Weights of a small transformer language model: 16 heads of 32, 57.8M parameters.
MLP neurons of a small language model. Each row is named by its layer, matrix (down: output weights) and neuron, and shows model dimensions 64-255. Each number is 128 + 32 x the weight over its row's rms, rounded and kept within 0 to 255. Numbers have three digits each.
After each neuron's rows, "fires before" lists the tokens most often just after its 100 highest values on Wikipedia text that the model never trained on. A number after a token or word is its count.

L11.down1019:069133155155159140085167106154217113168055100113087165133093192063129183084121110131144181101130149128130113186158140023106120145159111120076094089143110135058166129044079123132159147135117123147166145142145166171123140104086155172103129137127079101119159160151115089187119119169088128160136190154089155141095182145201127142137166170096106163090111161149122093125118168131192094165064109104055157098172168128131118180121135177128077143140111079201165125109127136083112038122086100158107121126128136108138116108133138162099087117146126098134112153125081165180147145151115113146
fires before: "9" 39, "3" 12, "0" 10, "4" 4

L6.down1088:169155150086111168125147111106222116088095107121128077123152132111132130116043130148091118060151073128133129126151164171092095124103155152150086105137100094090189143100063095186131138156137136137108155142201167156113136112126143149114072110145109190158079135111127119121108159104097102130060147092118146119070164104153129147150076156144156127127135124096194138089156156084096194161088136176122148155154124108107095165187076122104104128182106153082035152130156103163098147174148136119121225124115148186136128176146127137231123144050138107122161119064161124134123118149142145126
fires before: "2" 33, "1" 20, "5" 6, "7" 5, "4" 5

L11.down1048:132142120072148115164048108124182124148183136132130117111101085184173121161126132178108122062092138160095095149116099120141162149074141152120144065141123136157092080141134095132064114085138096150124187106132120098148132171166142155126101155108073104107156104163112100171186129079163122143127117158140139178165142163146085088090149114097116114175180126165083135131146102132102142130122142149119163077116131106141157094133102164113102123160107173105147118143138159109106130146124126134171113091148112082128147123131145149105144115183127105116102100184122117115067098091080090096
fires before: "9" 27, "8" 18, "." 9, "1" 6, "om" 5

L6.down1885:106155073139133184082110087104206090153221076126107123215176132116111116155095108095125122154119186151134159186173170129131114127093128140108125133116174119111129150123094134183144101159125117103158150157117115153145152089068132136160128053118088083148088107136061185145113111134080089099143169140162080170126087114134116121120178141145124147122158133215111156182165126088114090115096094161121150112138136143138097136079141104125106102134127120107108080158181090142131057111102149139144122116089135143165097147131139102152073179143111115181141173083155156079181136124080145154
fires before: "==" 24, "===" 9, "The" 7, " The" 7, "In" 5, " It" 4

L6.down1011:159068049113056058195119092133185053102115151155129128098139131061145101087165144111134124147116218132160135132111090151130094186122125147116206143130124060109133107161115139093075161086104128119152140178102126106153203073113065104120132142093081089103072115100166095134114136125116163164123101126122129113147104148126085133096148132090124145173141105167106152112122096120139169124065139180122133147134072120124114124113132111117094118152145070122143086118151139173111165130190157115082208173090114118176124176138174154108156127156065214167207134122140120079117104135177147133
fires before: "|" 20, " |" 19, "1" 7, " in" 6, " |\n" 5

L11.down1593:107128157163120184143096100117092118157148109126132123115137158173093100128063104150196129150084143125199102136104117152152164152198069087156146135095115107091120207120162132125148166142190098128185100185093115131159160112110165202113124086187125109076131107135144167104154123156105123081173150090157093179089178153155214148103139206147127154124098173124143141084136138134196147141093102097124128155116111112099128104102122146115108168119126132116113121148155189170122136141125153204173182129143168161088155094091094076131100139110129079093149119093163115085113097123101087157
fires before: "4" 29, "3" 25, "2" 6

L6.down226:132134173088090116109158108165091139142130204139134154088095134121159132095133102123100140099107099134058161075168132138127111113115136135129091109156199111182155183150140221153104171165131155116157129152156132112088166172141138159127092066140122101144100172097117125136150139127110156119088073148116118122146136067104212142106125146092158146099124139142145171099129111098104151118167094117150129119091088084103133137129124140220131155128143149190140119122123158150149142157146178124121139164112078178127141142145131101148129100205086094159165136118158097143102162124101157151
fires before: " |" 29, "0" 16, " (" 7, "2" 4

L11.down113:084140112103135175140090119128154101132150168123164091149138127107152102151133140120203057075126095103105155148079110123111149168116134115117114151147057172174151123050122186142153124119184140144142178135156159200140105064117082139110135133127137153039108085109154155095177113082157186128110084131138101126107111166106147071193187152157155157150080196031164106125129131139099156185130134090144129119153123153155204152137102118083132097102105136114139094157208162142141153105085125175163117117141139086116110162108215113075149118116148137065137091130104113130147091127081131128
fires before: "0" 82

L11.down217:136084156105139145133183122190138090115166132109125103145104171103159179122107078120108139111186045159161141128165135110140136156118154129163109103049151150141150108165153194147105107124085178157152125140133124130206156146143058114086145149146122082072108156098127116124150157162099125106084204163081134204156143173120132091095112148138133141116159153116139053125139149182052105143083106178164149179160178143172119106075113203133170130101129117045082095122117118153090128118105144163123141137146166135147120128145110070134119132135144151177127093096163105125167200140100142080
fires before: "3" 18, "2" 14, "1" 14, "4" 5, "5" 5, "7" 5

L11.down191:073128137123147119109118130138164126162138140167126088205040147133143089090138076097144074072122092150144131121142143102150157176182125138102100052156139140113118145163145121117081095084138183121118154117126141115125132128113163140094071119150153096123139178170154099134132057135149140085164119180067120176148097105157123165127168139119160128168132113146139152089113123075117123155064098104069128110066138155185144124182062127124116093094150169171124093165151154104207163140108165105103124122066127110091126102104146140134141111116132124172168109164091180114103145115062067092
fires before: "9" 51, "8" 47

L6.down1251:139149107100180114132115141103148096143164072088136123157087103112071167190140146112101141129096141118134135076142116173140145183090135133132115096087155107155128177077102070123176075102169168164162114150101129092168069125137173113063145148113111136188109148137146124129177117131098146091157130157160143135170114087184108102131102120140189181115153137088196169082097103123093112140141134160097129158120084059106100102172120121083103141075180130145160125131139160141155107100105138149122152097088159137128120144151057097103051125124091119094132157127110171131105143134082133116
fires before: "9" 39, "8" 7, "6" 6, "5" 6, "0" 5

L11.down1310:087105113155134122121190154110093151185149151128122114098151171140123163153115115108118121104141070169176164050123111161152180136122115173095134179129123122142114110177128125142144118170130130170114174196108157135125173126171153136121173097095115138147104118135141183102113081152123184131129128144118119108131102112145137142121088072146135097084138107131149163119169167132084137139144141115146133092099109152074122127107179100169132118120102075050090082100162148142147167105161177098139132124112145167137116105137123121105164142114161136067115086118168113129135092182116194171
fires before: "8" 32, "7" 29, "2" 15, " |" 6

L11.down470:124082144095108139131154063137145203107109179153143107124124118148169111124084161133025066154067145121150139137178094178103139111124128143089163098124129092159196166133164141123128136138070131137134165120116065058076167137153136213141124151186132210089072129076172110114166103179107128082124095107113096190092116111152106144134154076135140106147167103150112131123099149141207110120099140082190112131133123114144132120097126132143093089064221125138127091143144140181108093155107142131084112172109141201114198136102143161146071083123119096094174144150156096112130070129102108182
fires before: " |" 46, "\n" 5, "}" 4

L6.down1488:082081130122190132165163133125097132165134115099140126110139132190162127088125180070134142206106167094118124162141140131129102134157136077123090139183161117095175157212062155115081135149089096125095169124156145105136121140126148149120168120128100168130071078100126102155154119156112135157120086090148164162107098105082081160125106086167104128099114125130101108152163155041141127160112157177150143183183176114161103116123131132121123128009166137099124130116147092145154223113139151151110178123038069157141179107196060074096093149079140121174127141085154135081052085095179134123
fires before: " |" 54, " " 20

L6.down450:145120172118156126145110140176118090225137109096162109143113125077120134179151124142096136188106155116101205146138106152122076125122108128152124120102120074097115114132136201181144133177100145087110111136107139169122143103118132166129135180140149126016106152120098095089169144121097150074199080066141155066140051145136143130098083088130089184093124146171120150126061117186108103108090155151054118134122096077163104117143233109170103156122124172126060104167126155094106138154165170142150115116093166154117129126137122141135096190167086128144116113144201114127108071101131133117
fires before: ":" 22, " |" 18, "ia" 8, "al" 6

L11.down1041:168196078208133091186092154113114094120121098109071144103127150127127065107128154084155091086138145148150210191127123089238108128120151173113104139164137174064065161139158148116130177199130129133072168111176114107174204123118146092164185167109129070121114151172147132135155113164114130101131117187126105119168126148074153162110159126141153116121147155117148129162143137150155067114024172120099126137134193124140149062133165099154052105120177141174131153149153181182156084122113110121116179100125139105171099169117158180132101136192120123171132142056118158107116124125167056143
fires before: "4" 44, "5" 34, "6" 4

L6.down43:073107166089117049067173131151085116125042087083149133102115136132137189128095132096156118172134141166121097165161179109129189125106157162096097182150164136089163076158064123113101158134177080086102119119147080181138082119158097107110148177157129119131059186188055100124142179126158123156135148114152133138149137144042073124149145083132107133132119091123135101167101127118148111150092131171140163143127139083082158124155172171154089151101105115133134115139131156154149161145096097165138107177127097145122104119180099150136124130158141144128130158096075109149137125118122144142
fires before: " " 75

L11.down1525:118115180121058132100147182120106091124068087114135097164151157180177093081170092110126144130122139152110115104113101179203133109100141188121131104127146087145151186102088105179120203123179150057097103134108123179154124193112136141104151170119141148173148135153104118147144148115125159095121134122091071115134128163122128134099087149155168183113125168137123121082167158096151174145134067161112121179170091118173104208101082152123110095176141157116056131117153123121145117175107137083153137147146097190152127123092163154113150121063109152083113144113161170143141095080127157139
fires before: "." 26, ".\n\n" 16, "," 13, " and" 9, " in" 7

L11.down190:163125142222127120151120126152155189172165115187145058104174141144109080171168102156126125118119192150104132109139070103190114070130089155125067168173105179112104158088162096104091089118133099154168095075114158107160106114101122185119119088150111067154142111140137159121123151069152120132119132101222090085101112156160153127128151160181133164102083122092075150129118129132130184109063176094107104145162098138134115123140136113142153130100043105126059129171097160162105081141114063151140100130131141153114059100172132158100165131182170086160116123092095151145166094137110102109
fires before: "0" 85

L11.down736:105139112159111109174153143108144130137142162079145143104134122109151110140144065147121100098198135132116147074107122156179109090116150149104146084107100142132121099159108145114119042172128096093063107077115174103172106126093101073134129141146148131137128157125113174106112170106147082120101150119123188077081136191109122136148083141123143095078195116137125126180098141110093134088122134071167100169126101148111067098111162123146154079137096096174112080109131111147091150175113065098106092102136169115095125134111119125155112133086091095200127148139080151064080071170161122105
fires before: "5" 33, "6" 18, "4" 14, "8" 10, "7" 10, "1" 6

L6.down197:109159129161107107115128158208199100143140136132157113071107087154131139087080129168146147140109142096129219145117136114082142144154138155113122139133129143109093075095140140128142146114131151135119177079120098105153105098070104095149142129123111066157085180148182107135137124136147149128124121133164116174101088152176117187092176091064087108091089157115100181117099113134135152134132101145158115147163132136106216101079139143096162085151172124106146119187112147167169158144124153087094112109098131112120080134125091120061089056159135149131080156130094185076145121106142150114
fires before: " " 55, "0" 8

L11.down1112:141150187117176165140107143112136142133135117130101146083099148196177159129165128128082134115147146145115143156078110110081107110180158210100132165117142138179138151113123100137162153148097105126123083152155093178117146137117160131130129085156149105097138132135144161090147135106037095133139140095196079124175091139114152065171124085129128111169151119098141166117122109139140066161092119110136151141143110078101147139150100101180111151133082103105171159163200128103106105168131093176116069133125146140165153140127127110157208162119180106147140164178080076125132108123054112150
fires before: "2" 53, "3" 4

L6.down1667:129116111120143100094136197150152100156122162109180159141091132117159117104111071124101078099130185096129146131118081089137152104157156092105103134117147163141148167181154069129133124112142132130063120127161252112114102066118135144109048153154125152135104122124099119122081133075107133065150125093127154117084096121124112130114078097086162112085194116165102088180151163115155126166158159191121122134105178132130138151122150125173041123118120123118102188166203130103114113163104122092097107099157134209137164158131126144110127141200114156150195153123143142143116052125146103146
fires before: "==" 18, " a" 9, "===" 9, "In" 8, "rait" 7, "The" 7

L6.down1249:131151130076097075000103124147166132141142123081183113131111136107149137141091125196089170161147097100137119133134117115115167118146125199100144118142083100090138116148122199118129149102162172137133125062094086165136140075149107138144125153100106084214156148134127159130164169152069154149117130102122093158079174138097138129105145119112146132166137150125117172154122060152197052136125152195127111109147117050141153142107161142140158081123108111153139132163151152142137096124040074104140126100135101153146185084141069111095026107135082110081101132109125153115185103116108086165
fires before: " " 76

L6.down106:139151118140136166044128097140137160120129105151134133132049127152190114142160123109136181111137131045179122204107115148160116108165116115139106140083199120116102168112132156130130102060110107091141149141149107162107085156102061113160174070097109177123079075092078089101126137147146187156146085109168084152139129134129108110123126107111148120069119149085141100182094167118179132205125114085135103110090095135131117081110141145148164110138171128065073174124139115073154132110067096124105149128108114117080106154126126139161108172135124153036120119136167094075161048180114104132
fires before: "0" 50, " " 12, "1" 5

L6.down593:184103127128179109204107148149133155116111193132095110166118070131103077143115152086036107134112163159138107160121123103169099165129151051062099142144193149125086154144159208111136142104157173142102104152142145120163170120098120109129078146128140127075158126122126205133151118176107191150085100190124167084158046130105151110102189188146088164073140095199157102111110095120147131136119096123097091134150119111152119137110090096112099141089117150107145087080149139160140148131157131136143180112148128112107123129148107107093158149142086140142095168095111119084090125133180126120
fires before: "|" 78, "-" 7

L11.down1442:130129138107106135123166139125162146099121145128126103068106140090147135117137156139057121103091134123187168132083106125149119091091159125177130094122157160139149145082152117132121077166123216171153140071078143130068067184115126166130080174153116115210129172135108154146170158106118207189162114106166111149158168125093166083133069189093167119143155155131177157147189145117130069147146143192111177129068120171129170134122103186133108137141147180125106124151214135146139127119128118144179130156149148160182062144216154142087081189148173093141158150158107189127100128112137149110
fires before: "0" 41, "1" 19, "|" 15, "2" 10, "|---|---|\n" 5

L11.down548:054140156050134168099195127100126133173162137153147137110139110118114089103114063133092134191149147125135110091042106175189136141108131116163101116136076140097198117169100128093091122120161136129172131126165151142127109129128130116130116176156153136126173097089116098177138136153116136151095079107115140146191140146142200085057068121149147180115136169099158121161101127096103134119132149119128137164054089130111117129151081112132125166147099135179100085078161169169072129100105143105078234133120135138116084075028146123155123160115117193128155160081108061105133155046142150099
fires before: "," 29, "." 14, " and" 6, ".\n\n" 5, "\n" 4

L11.down1733:139194103082078118122124105154122176133146106136195122127086150082104124092137144091169153128131086101141088161076124125153124099127152069209137079113119099119111131063061128108112125143106185124097130184159067105070114101126152127139201139085103154114123131135099137172131129152111135087123102158132125154148151177182047133122165153113101106176115114129140062144150161062168104121159101180131132087173089107216143141165108078112147144170145187132162119136077102138165049157098204123118105146174151079083134105117134104075180101118144154113133161084105192172137121126134085162
fires before: "9" 44, "0" 26, "8" 7

L6.down681:173134137151092120154178144171161121141134079190095148191161156091155175117174138158117159175116109085142163114120129115101137043138148106137145120108102139150093166098076140166139041084188104145130143138149143150191162179077130169144152102063156144119117115150149113130129143137098057164122109138150153089082181101153125084097087096098094157150122118091083170142113168162134126136073138102129155139083190117138175136099153151124162169163157104109118170162131135190093123121103090130131153090105096207103091170099095160122139076147129192143147155099166117074133115147166162144
fires before: "0" 22, "," 19, "2" 10, "5" 8, "1" 7, "4" 6

L6.down231:007175148152082170083131133087171084154133083154128113135147102159162092119167117120169167125118107146168211120071140149163140052094190164130175059111086104095138082120093138118164122109127070121114132086147113175091137061159152118165160129133128098190224156154134096117143172155102124169172163188157133146181131136153118095115061134106123140125139132150125082149094148111102076128123145167116144111120102157115120124169111081146145095099172152126108138090107164140091080096125125091125115147174103100147108113136077154090102086136046099131193133151143107139198116094100108126
fires before: " " 56, "," 8

L6.down1275:168087132119162098145107106100141143107088099128125147111140073136115192072125176158147201139139090136068122143057109113164116187155161115185077164094143161125136153122161128132111113168093126082068155108117129147151184144108131125139111179114093101108123146088119103102152128143148115124130140103082080073154107134121220164097168169122140120112132139145123146095149096095158169120186078159095068105164148164142123066158119071093094117128090125127161127123119148182147114110153088132121164155204092143136111127132130140082186093128127151117120157204132066109094110091156143116
fires before: "|" 22, " |" 19, " |\n" 10, "–" 10, "." 8

L6.down454:156139108157110076145128059111092117091139151159110110176128140111144126137166155113129075108147100149186098124122133174127146103119052122149188123133097141113178135164127140124134130132161135115197152108138117146099162140064108147173086160137093121163163156173112093086106116113139129122099166121082169079042152089155131163119147062118132147104097112099185144120101158118162222106152073084149132165184205150113143115087061145120164167093205141129078091104091147042127103171150140112102105121098207156148084094149140138117109139117164157120138106138115165159085149100165150080
fires before: "1" 36, "0" 29, "2" 23

L11.down1051:175198112084163116138123118104148119174185173125126136088149160123170105168092123185122161125142067178119169227138135126155108194078130116102173130122155134116138144164126082088179094097078129133132146115142094169153131123133146135104095129104099110095134123072184160123098127160159134098070135103107143208087135101143142098149180106113122108139125167179129110102156131149096099151132104126106086098088119174096096135152134169152200147175103160149114123107162136187101116133137196148097148169112118154115167086135155105135081108172081145190115167122161113145122102146080127113
fires before: "1" 38, "2" 18, " |\n" 8, "5" 6, "7" 5

L11.down793:118100120133098144140137167136125113163158126113104173171161128186115111117128138065143127087096132094122113146121122084173090094161086145055168123123099116112129113144212126110121088108077131145153138084109078164082107126093115086135109070181114150119081137130143093151170118208148077160147123094096129052202150112156091102122159101160135132140121118104144125169167125152102161079160177126130161133187167149113086147066109123172120120100145084120117120046138135157147100161131148139119142106112127111156127158184146126147111148135094102136153119133132172097107084152150083139
fires before: "0" 15, "2" 14, "4" 13, "3" 13

L6.down1264:135122127196137129093123117118170170127125105108089078127123138138119135080177096137145131172060087086182166070159109113115165049099169151105152164136092075165120112140151118149119130149073128173138169065103156076120131160141065096188091144085184104085176139132097133132103109155134125140079139090170125126133164081144099105119139140071124190122096109111176152070109216113152182122156113176099091160142169130113134126075112164087162103158139141098140104089176112068164166112144098094107084131128108138118192203088159140163128079179150177097133100127112125109124142121122112118
fires before: " " 46, "," 9, "9" 8, "omb" 5

L6.down463:151126204141117147186105169117123117059153061152120102089127156110103117123107128093151158161138087165120171176116173163134124178104150094114122088106095158064156117235127165137177141118113138126105143126087117125144143113149145131090135129093154146147104076182137157103095152136152143117172162129169142124120093123102172217131168128128122101080128168151163104112119150065162137130137122126194134154115144131147079104107098109146127122078110127100147146112148102149160096178077124131166154087092160103150120076166149130130141109162080133122114181142110187122143086096176143087
fires before: "9" 25, "0" 16, "8" 11, "4" 7, "3" 6

L11.down1191:132137168100099133130153177108107109176111104088147165137128124084138105049120174173139136152073167151138131103106111181082129111146117161126089138142119117124138156149102128158097112141124107102061164104105149128111143099097116137149123183156128154119163107103097135142117120146135124138125095116127182134150163093151122140111082131183120133152152104134137093132157154158092106073088171181152115164151100169128146061162126140134131140133107150136116099065133081188085087155166126034110140122085097204124155121145142140086098101058098137089101139161096138144112165135113130108
fires before: "8" 57, "7" 23, "9" 6

L6.down2045:089114114167169079128172135151111141081102084139142151066106109082197150183109137119160151137127088131113129137198112074095100139094134149140144128126133168064174151115169149146130155104135155131202075117154153117120172208151133141104163121112121128149170171105163090107139129147119107155098144164120125153106159122128137146089048145151122158151159164091190158221130106138091177156070084127110119134126136116128095177154118145121135080124079179133020082074063145101151147157149138145108141072067162063115148089145126125114129133151156097101150114147118157168162109106153174056
fires before: "0" 28, "1" 25, "2" 12, "a" 4

L11.down446:088158087112109093121089156163121186145119174145097108125123144145102124173134066199172118101101109113128133133123166142158125142117068156170156157092109129122048162115127121121091133103110082169144132110135083107133187115119102133134109132152109115136139055117131146170091117114170146177133055138112087103098143065079120093151219132119098116180147179118105133111142140139121056119128170098131114103178172108171107146129149170116159158159123081154095140154141116196146145171196158150151126102157161109168107126076153115151141113187151077133160161133108107160110104144134191102
fires before: "0" 37, "ō" 9, "u" 5, "osh" 4, "i" 4

L11.down1250:172145159151124139118144157107132168133164070140167101099153098049167127078115107139110123186138100089150142117149131156161121094136127112084140129147165106109156116136079132108171078147104140079115150157132118146134107136152111090128101135141135206088085136150124107039068118201102157186136152159193128149093126113113160119102140124070142111172139178149155105098119150112157086146074155136124171127124141110149066098159108199172112115123179135141172178097156064059117155133123199110158154127090194101162145133140065069097071166144084077127085140109090119177172114174146121127
fires before: " |" 25, " |\n" 14, "," 9, " " 6, "–" 6, ":" 5

L11.down565:069199161114122216106145167101083120130081137127149161079102120178161114103138097100091183145088177117102124164128130145126164167120096130129091191129153096141137114092135150128170109108129139159178130121136071104133137078115182137125145154150109154140086065126110132142120111143125146165131109124153156199143114097125105132076118096167150129148111098090106162110159092179173085146165105113168101168121149110077106128142163130132059089135131140113147190111107143131115142103109124115100134165169123153120141157143133150145100142122137108130166123158131146157109123102041112179
fires before: "3" 39, "4" 32, "2" 24

L11.down1092:095124134165169206092138144127126083159129153146162135171086173077154116133119133215062113193138152127116081141139216149173069166110194141141100147100121111101130163126170143158114125149168138134176119223099085096178178100106141091122094121143140068099103124082140096141094075123108120156111097104125112132143156112067096069116102152098117162070098161126096126121118165127145181095151143194153164127134098108076128120124137084108174116132146110098141141133091083113134113142138106103147103121108112115102155102100172134093138069136090126214130061114121106119150182113132163185
fires before: "," 49, " and" 14, ")," 5, ")" 4

L11.down790:101142191132113180121134131154070152093152067125131152149132143088087090116131076124104166113115157139147098132120132180147085174089124094116129182132141040167139063102121123143171148130132177133092152125149068135144141126109079116154155089117144117168143213072144148101138132112118155114131127161165100118133148179118140085154061176103138178117135163098104158124141097133146149132182127086118114104192141131096134114121142202154128132144096187132091081143127072193048127122123059109187097093117172084124169105177173198151137101187155119158039108144144161110151088138162110134
fires before: "6" 52, "7" 35, "5" 8

L6.down2016:140083090134138087103118113137158142138109134139116129134116151106140142106125136121107155187071133192121187109162157102106098095093109141183099135183151157124088192126076149165094082129108156170159121092148140096156134124099136122099153066062135143151163151065133167152133112075090130173135151107116129103147159156139179144119111116161128106075153113096119131123104116147113119078165115166207109140091126100087148067154139131087108045106114126120121159117117140134164146193128162101055104144171196108122185070150149148112155094150136206134155190163099130080211149118163101136
fires before: " |" 34, " /" 15, "2" 6, "1" 6, "7" 6

L11.down1811:108123139068048116126131148149129128147172124090142099134127156112065090100072091129175146098070155138177139147120118163161112129158177128131093137109093122149076083118104143197169118139122156118117125163099077125141184095170088099148137120149146161118165105142133159142087081080126110156144074132125118134086156133134188138062082140103114087134178143131154164091143224136093125103070110077100134142135136138107120135107122118153128187113109152149140089149179136135169137142124112137115130145180110213100160092110184160124111067120126088118091121113104144151217167112129157183
fires before: "8" 59, "9" 21, "0" 7, "7" 5

L11.down889:111094146131109120161083128182149175179135092165089045179113138145161118094111127129089097108140095116146153091175136142157103136124136117083126164129165149106117143102107134126128140145157077131138059125102172136050171097139138135114117138102151150113108133112120126120121170110082133116105149094117139183164101140159120044101149101092132126158141192199113097178111122130148160104158188157186103115088139115156166105179090138099092139123067109095177117167152131093100160120037165141100167125099153147115139151154145088111082116123132151167139142072120189170093110141064189169
fires before: "1" 21, "4" 13, "3" 7, "7" 6, "vert" 5

L11.down1512:134137156125160131128116139159142096066116143129166114202139192105115150106170141162129149085074169112106151137070115166102056108167070107154130084116088170114081190146116106136092167126135130134204074192125139131169120098101149153075143139097103180091117152131078132122143085120100116144144107130131123122160117137135102121186126149112112106118145109104181090139150151171107159086113105081151097150157138129194065079124098117100127151201098150154140105103124068187102054183102123157169133149132123173130136123095101144128186152158103174134151189102145132179174094126157118139
fires before: "5" 16, "0" 12, "6" 12, "7" 11, "9" 11

L11.down1773:088153131092152122071161136160155089167127053127127141082150112058140082125130137079101132183124101117136108146095107114148116132173101078157167128104094159146075148081131154132107166114102122167161179147148089084163153120098193062088148122085087121103140164134142114145072124208104139147169173120104091140142161063084136091155105115137186166126147193081189145144206128175169135110108117192119160184089169152066134130119183056117105119148148115097094134084177125154080072125217106175154115101105070146114150126189168131154101115154187105164152149073178076129100089073123129104
fires before: "4" 30, "3" 30, "," 8

L6.down1075:100145112168163096152160188124188187094143167110142161130135137165148151156060100101075102130188136087159105138130176208175151081087126068155114123092131182114161175077089156118122088129129136170166107129114138128137127111132147174136120150133082136156107137129154111089086113182192164143115166134107097140121184109180088207139141161136208104113103179148130132148115160128109127135069152179151084130093071115143073117134110131147097120136195132166119132096131079128126145144147154116138177103111168182133158105165070123103137106091087112104132106142128098136094084083131086217
fires before: "==" 26, "===" 11, "The" 8, "In" 5

L11.down834:138101126158123105154113106144150214143225065125125131140145133073083137123088093139162155167176147124161095143111150132107141157047160159120139166147128162161149149077166109132080158081107113129105092177113110144074129087111148108163111144153105115110090139185169119108157122194093103181160115122167128125137104099156166127135145092111140160191168081142109119173151110154085069118079105138110147089100107135166119139179122151129157118118155162127127173135027170143220085112090132116144169143105146115148144139149152152146095151126097134179130123100111129116143150085148132182
fires before: "0" 93

L6.down1755:102107075142135137081118106133110188109099111185093112118102125124145149137082122134187132213150147169121121111114124149190123090098166102103137135133136142140088117188157077151107116104147162092099120098115139153125150166222077147078145085110113112094047070118081145119181089144110188104184137130146062179144143194149113093089135152103159159122219090107049141135107111100154078125145179103094118152103105157176123127095122163149104092097063131112165163125084151166134100098085157131131176118116140108129124184089131137109191136077132138233123137100158165129106096069112064180
fires before: "9" 67, "2" 8, "0" 6, "8" 6, "1" 4

L11.down1924:177124147138103113127128164138165111115155127142164122143111122172114094126071025112148142093135137112159101153101118125131109163097159154124105084105112091156115117160140057204108118140152129176141108140085182102056124198154140055125131124134140087127181129141106082178123107114187072154103132181129100098141059162103112133136094115170138091178160164159132097096141131092077141131120095136207070158100132130122111073113179162098079091127144089208105082043156125092131148172156143068085191147142127113104086120104099138156090120147078121136129105157161083134138127163145113160
fires before: "9" 36, "1" 15

L11.down587:044114181133092146125201149177102084072163135113149148092134144112125143124215109110160128113098169172127122101120193160183141083130053171083183145194093137142127086091085124115146151137080160105094139123143149160099135105126165111155130115090079182156149126194114174116085155129134148185130143060119132124089173075142130151107077101128105090089139127129132142090119179128110175035128129110090155108125192149059129137101135145135098098079105169090133123156137107138132096128129101156126138150125122126147151125109185143141119096163149166106103116139123114151136125103142089091
fires before: "7" 39, "8" 18, "0" 6, " on" 5

L6.down1968:133140080128128126065115098113118109143119115157127146113139127161180119149152103079153090145149185112172161068132124133136165149113092134164114123158153123135127086132145166131113051099096166097152142084172093129074083126167174100048101073127144097112111069122115194143088126109189094182079143127154080126129133157090137134096164143118176142145150165131148165073140147137124110120145131154088129168134231121159144126124061144122132159093091102163144095149097111068191121122094103101158120130157189116095148151079068137103197127186045135167114097084149138126171129159086131148
fires before: "0" 30, "9" 20

L11.down1918:135181173148145137128163092152143126151129068109149142082138127126108168174097181109124166111146111146146094145179089160151056102152123079121107126173104130169067127162134117109151133086093113203114105101124094163119179106148105089148105142081110125157135158105116131146092138152103161142207103126112121121083124137133096158110095095122102134088108119146123124095129064102071130123104176131091120147019111159169141112105088084092125093107142189182149162126136153154066166176159143123175127100115092117077121125125135105128088161125135170090062145106155189154123104200147091118
fires before: "0" 21, "th" 9, "5" 8, " century" 7, "3" 6

L11.down1691:120159180128113121149140136155125055117119080151108142162106168046139100152121146186114118104164121099087156130138084171189183116140176170097143128114183093160164137131124159099097076178180147073175158114161163144151148162139121102104108128158081117110174160136099132092116107129148075147132130114140129121158127100086065097156098071091122088158144191154156126081117101122164128133113144150135155111127144104104125133098159194094141115105125156107164147183131089132135179161108110094156115137088161179120119137187137143134153103185076152158142071105095089095089196099078073141
fires before: "5" 33, "6" 29, "1" 6, "3" 5, "7" 5

L6.down127:127128133091086155123186163165128098125111115117158066091175163045157124151110130156133110133069111101101161180132160171119135104118181130132074122105173119088105134148117099170078077100146125173146154088119153146046149148148144083101142153153094078103112182143127124139139100173131096201163138111157105097076143110095163138076086136096105128137121151125165098074134165093065128092120131147146127097094131092051107147128154121142106099141128162132087123125107152095093117153102108172148104078127121122152163081107132138130111130125143164134116096100112119115165108141126188174
fires before: " |" 23, " place" 12, " first" 10, " medal" 6, "0" 5

L6.down747:112136181123080099157075057125140133151089056104108139097076100138118104093146089112156146129154161085181177145120136073041133154174098124160072118106153136110147129150100177188107132115143150170132113139154119107116131075137133110161147169113141158087123150085081137150107189133154160117097143127100195146146104160149151167148112129093162146068087113144170092128128141146154180061135133116111107122171109118103131150153100199146131114112076161171223131122175108033125103078122095083105133146118201108122149127166038136129079130112068152136092093135136109102144163129098068172
fires before: " |" 26, ")" 16, " (" 13